config.toml
n_kv_head = 1
norm_place = "pre"
attn_scale = 0.0884
bias = "qkv"
parallel_block = false
init = "uniform"
init_std_down = 0.0
optimizer = "muon"
grad_clip = 1.0
warmup_steps = 200
decay_fraction = 0.678
batch_tokens = 65536
MLP neurons of a small language model. Each row is named by its layer, matrix (gate and up: input weights; down: output weights) and neuron, and shows model dimensions 112-239. Each number is 128 + 32 x the weight over its row's rms, rounded and kept within 0 to 255. Numbers have three digits each. A neuron's up and down rows have the sign that makes its largest values positive.
After each neuron's rows, "fires on" lists the tokens most often at its 100 highest values on Wikipedia text that the model never trained on; "fires after" lists the tokens most often just before its 100 highest values on Wikipedia text that the model never trained on.

L3.gate513:126171080168124120141159135155152121107163122125147144128134115154146111114171147129070178130124158129086090123130196139078114056129130100170117124153104133125104145109127187158077161076109158140147123104117110117122067168130116129141116175118118129139119140116093105159126124089136104072096099172184158098179092133172045133101147149178166147130083115152144091136115159149142158108093
L3.up513:145134121153116110146177149169129092123161162108126155077110115135120119131144105157075183164180180091172131186123225144116086097130121159149141138151089161134122132060099176135075203128112148109169126137125121139127111217111099115120129163095132133133124133079124121160136138137125093110124111199145153109159079111181015171110142103131132109158132100145116062095143138126132142121097
L3.down513:117108110117128108151064109103120147150172151171145130172108138124083108113095092106129138129061183115135122157120168125169101118076114144064121119182132108097168193178064223129178141137141137168088178174194145195115112197153125104148124164134138075118128061141122076210124223125106133146135096150132123112145118083142123127169117145140149123095110126099132095144126120216120107112125
fires on: "N ", "or", "on", "-", "er"
fires after: "°", "″", "1", "T", "yl"

L12.gate934:182170159155101178096160157125134137074170101107170103107095148148125126101196154160188163080127051113099111158149109121143118039151129132091118126184166107171095103136123137072086138108185120157127169124089137133114181160104166077123141112111175104116111136100134167136139144110102121146068113114143110122101150146086125149137148104115128165193104088122081168112095111159113162116091
L12.up934:148138155085135083156183103110140140157150086130184127115196116155148099106106186114140184165091100098199121138157117154162091158100136097113127090096109145116162100071127105125126085125120131111122094182104115130154104101147066121179083161151146080135153139133147163135083095173103162087103100148107171161104132101146127100138108175149122161105130077122091083123153144131169163111132
L12.down934:144104152126137121170181138085143112154164159132167147129112116138140151100091092134109188151154130033171123159120131063119138134144140150070173097160152114180150123153141144080158110112117156126155169132088198112152138138149104090130122145182129062079186164131042191220104195126160129133090169112084156147093121144082109069139096055164082201136163099167146161098112137134141168135178
fires on: ":", ".", "-", "–", "| "
fires after: "19", "4", "3", "58", "18"

L3.gate410:128112125127114063123128168063165089136124160161117084082091094132158108094107081111099110081150127063159121117165113120079183096087114143060121107081058086177181127170119114084080161113075124137119100080149086178112164176143173097167136081171169157130109073183143178092171179152091172076156105077079093111143086126113082100109137147157125124114146118166122134164108150122141143120116
L3.up410:086145070089159135097155113105126090082110132141141075073069106119188133102075140171093158131152120101167134103096117128085211119080157126143096146050110096110163090188093119117128098158075122172146112111092098154039153079113140149180137141160140135081132139139168191099150147163054130099090149120123158095151112097115184188125119088091171185052150117083142148163158157153090092079216
L3.down410:110133199148130154129093072114128080090149158153175107112135108075071110100149106110175172094155105121159114138173102118113108117137073116106179121149161100129132114096158135089101128144134131116127149151105151105100193123161071130128091095110094103158135187136094135098148107122144093110134127123098161088174190137115156089087065167157123096116069130114111084138098095123103167130100
fires on: "200", "201", "202"
fires after: "–", "-", "February ", ", ", "May "

L3.gate1134:111216163106159154077126108152081097075102133127133134087113133124071223144150115143121145148168209126135113105043110173144129111119177168170089198108189146167103097181137170154175163123128124164088142093144090138151133126081126104143146152123114149098099146142088143100154133126134164187178107158090058133131170089105110108169203091086184153146167197140116080133089091117164108171116
L3.up1134:146094127171127090095104175077141113100134092145171083133101171149163152141097124169091143113182107160122131107132144103097154149113163145130080132162194102137107139131120132139103203092070118111149161165105134113083147161202069154080085153188115159196110075148114187093100087111139109090090143111135140121098188114119123115087105111102114138105072145108144171119139207124098104094165
L3.down1134:130185168064177192088118162086134126084129136131120157141139101107065234137165086150108147179146122099101107151079090097175089140098153121193125137117155115176080089090162189156178107119160135170099179060161104123077124129083144077145141088160194139167086166125070148139167153102174057144151124131140075171122180085087149147119201103046170169150139147120127059134134106097156142139078
fires on: "- ", "| "
fires after: "\n"

L3.gate561:167133083156110133103049094140143070069143108102157159122064093138151079154132132122145145095197137103127072136119153135119117097119137113161129187075192131119101141097116120135099121195131135107160082119102158145114167131168110118177128173109196162092099095109102129159110165131134122142086112147099134167123146061066156107136128112197088083160131143099124165070126101101108115127178
L3.up561:133099083159109095088131127169093132167146144035125135124153160137084123138120138084110161095174086134194210137100127106088182162166165135133194045104138146141116065178095106177175110118167100135095092144144098150167118072153128129078132188162172192126162064141094179152161144160144088150167140076100149139095128115123150181137113130026111183102103134118122145096170146124135191153187
L3.down561:114184044123130124168111135124154125102125137161137142082178160160054110120170161090114108180152114138167149127148126140130130174160140136147164081134168124066128110131076140122165114139222124120159166164144179178117124174099117132148145185090113095095127074119143177131124088134162125119149137081117089093134117132156096160252149105166143156092119118111139158160120095086132170106089
fires on: "with ", "when ", "as ", "because ", "; ", "although "
fires after: ", "

L3.gate524:145204089174153116111094115091144082129147137128125069105152106144131174144090151132171083143113127130139098139142145103124164148068101150140103114148091130195100145149146116118076155131101096152081106122096143118136150156150112145147080172154165114102154166121158116140122128120116111129155136142154129114171129087118097142056118124098132142137145169171094140111092091131136074177107
L3.up524:123194107136139103134142176172120137129142122127120109127099158119159123139107129087117124145128141135153098164090124123098130121113124120116191136097149083136134125139089123119179129140204113172118142084102120203121097114144108120142155093147157133179094137090149106181059143167162184156124073114128073147184142119123081141131064141129088107151149095096130100103119096133165111174175
L3.down524:112131109150149124146159150071113170136092125087139089060107126123109157134114108092146106139154125091107080150139107153082107152164148150148166140113142120109151088150108129131150100153117150135124111174101111066142179130125125147116159099140114144099187097122227127150086137119118128156077149169098161175115126118151102147062136163113162137075176165132117109162068102113093159136178
fires on: "- ", "| ", "o"
fires after: "\n", "Aut"

L3.gate1355:140112067174145156100117083115130179121104147111118155127125211136150157144107147120153105133108127113085141142189102151098077086125105132166135163141085214154088085181052114120128116088097119178171147146130125131086110127154117104152117156157127114108182079112154181118114201180092099114105096195121104097127131098113147084134106098123128092199167083103138172212147106174144072139089
L3.up1355:166155111149079129084102097191135158137125105106068128125126133096122135106112119065141140133057096111173142112164087146165056137100098178067088178109122116164130082096077147125098117106138157174136070126122113196120066144179151166174115209101152074114152104181148168135133189172129137157123137130147155128179178138092126092146164093154162141135127090141117104165143121148145150142073
L3.down1355:129152166202132131169155150107112140083109066125158092109136155181129164114066160163088158145089154110080138138119138108147107185093155113222135121138121135106115093123102144169099089156121174125130108087129125141134134130110128127100144114122139161168153107068111133120068124111122085127154132123146126107138142083125155098142130083111101091146100018129150187109134173165131168120161
fires on: "–", "-", "to ", "Note", "of "
fires after: "1", "2", "8", "4", "7", "("

L12.gate1328:103132126173133114085160091144151090112182124133082135088186074123189136110145142115128117141099106132135099089150165130149163132101083136086114089122107145136127163110103053173187107166080119095113143137121107129115185113170132106123079107092130094123128083173113115153182117144164087108157171149117152123131161157122102112132138185208179141073153156111098151127133117161091109171131
L12.up1328:136131208172126178101058116139112096073119114144140181146124174140104191176108162120117102133077164126181098101117107166130101121142127130145139115132128200104151122140046107144109135124126099117059143175104142107147153132161146056136086136164088127131113114119134113064108142126178124116186119166183166182090163116181114132085080143159168078058155124165150142085074119119100126093166
L12.down1328:105133084114132149136075139113145121099118113135189124121089123111112186123123227105146082101096130122162168104126122090161105133123122123121176121145146178108146128113124116110121091127146161157125084151104084101145186132153089045064112106135148167178106115133086167051184123146132145138145130150137127146085116120125101093155148157211193091078110171119172163103124137092144145123105
fires on: "- ", "ør", "s", "val", "z", "cour"
fires after: "\n", "J", "Nor", "Car", "Con", "Ku"

L3.gate28:147124089122127162122134139109190147123104123077148115148152156125149172097165147112135128112142118127164099077159144150148102137101124151112085118124072144131130171128095130074123099158129116173098121158094193149120082091141158166185125158204135084136100144179141152087080137160082134111158170120141116124129167089139125138037143133128116140115107076173139111217087120109117151214200
L3.up28:120145088126140133114172118160066179171130176133115108157136079125124112154096138148152129176085071169145117167120170148117178149149169113081144102151145170146166075142116174121129120118147132133103198157132087147116091158079146150130106101120202098107115123144110092153113129150096224173122192122104121103170172110143116192071129113056135168145134109097135026103218136187120191116105
L3.down28:151160084143100139126082113149136168153114230078116125149124082105093146147088147044161125092129181168103106092141111182168143110121161124090081120134207169144140180150173185179087105211130144121102133092109111062118140157104172123123158111166182087166116088168051171165149137135139162129149040146101077109124160143095120110116090110142110129124115098183168157115091159144126141146142
fires on: "o", "to ", "–", "5 ", "0 ", ") "
fires after: ".", "Aut", "Z", "8", "I", "7"

L3.gate1639:082111150076115093078113109160072119136148124102164079120128139210151089166152189095098142123093144145144135158162117151132153142140125202102123071154140129112149138066132168123166190125170176156099145142142106117107103121095160111124179169132130121119080100156173104135145129142135084151076124148171089138111117171095236086099071124049117134088126081157121094053131139093139149120126
L3.up1639:159096061143114129085133166137107162161102148155161157151146099187171119065169154104091106131125100117076057132155168126122130086161117159123102085129113132174127185120163155140098167092165192146167131132129154070186094140085091149125091151093153165090170050145147090113108069128070115120106144127134077166154105140075123156132128093117124132168183121154102157113079129092134119173113
L3.down1639:122175129140137115152096051181083126113113122147150101132103189146125104140139102104073162106080137109133161154144131123119114151112141068103146164112118149120189138160179145142132198169114154168117119151155153153072092156096092117155129128149146108185108081135131163142087108139126129094093070144109111145093106162098145127099128115091101168162161082094088085120165160143108150111169
fires on: "N ", "-", "of ", ": "
fires after: "°", "″", "COVID", "Species ", "U", "United "

L3.gate214:063136120139084126159101112118114048166104111192138207102129141149112171167117122123172144078189119115175136115171151130147109111102111078132137181090191070143087158157147190145162202088124074153158138058078114153115165137119093141094130108090161065139137120127153156136097116136115145124095144073147071131159126140057147131150120163141120143098185118153187087120186115081110099057097
L3.up214:095128139145090083106138136102080079180129125151104187126136146154095136144115116070141111110170147123095145118134126145123109158131082146112090157074176102165111141119137172184107160082134077181175120094093132154152172155116114138135137141099128096148136141120145156164140113138147131134128148088147081129129148096060128130122156101132088191130149112177159156104224128107070130132086
L3.down214:137116123118135063126122088105118138107158145124128129163092117132160116103166123183114122123174160103079146059095134135133133105069084111144115146139137108107105162173156141147152128102161129153088103134027090068119117181138140162094131148107137101128101126117142155147180089078172137080143124090127129089097113083123151087169168136121144124102114088086159122160163106069130120164096
fires on: ", ", "but ", "while ", "although "
fires after: ", ", "However", "\", ", ". "

L3.gate1866:094075105086144133138173099102146109113096106082128178161149116134143098108166114142140117106150168126111117110136154173098237147157083139174188083155149158068110074128074100111090096086138086098152156081132109123122126127105170128111185182133141181170168180200168114126153164204170193146116131141097073130160124128096128099117156158097104142163158104058178125148149124157179143081144
L3.up1866:141114113097124149079115106153153109142096111165146113073185101115129107169112115139139102173112196164126114096131160121126177155124095165131140140100109098139149163141068092135119090112085134120138112124238135106110153198118142120112115126151058117240154149182092152156115175070142137116103110110192126136125186170131140172122109121100158143091095146083148112111128144187092135165147
L3.down1866:107148161161161111126112132106149114165131177139150157146152112106162051112140134129100099125104164084068152127146124107084152143141114139125126130144132151131099115182146140151133128143110150061129130147162143132152189143147202074136176187102077196114149120166097143097167146174132140128151090091095124164106141119069116116104134131056098194169131169079134132088175084147122107126143
fires on: "| ", "ARG ", "W ", "RUS "
fires after: "| ", "ARG ", "MF ", "FW ", "ENG ", "HUN "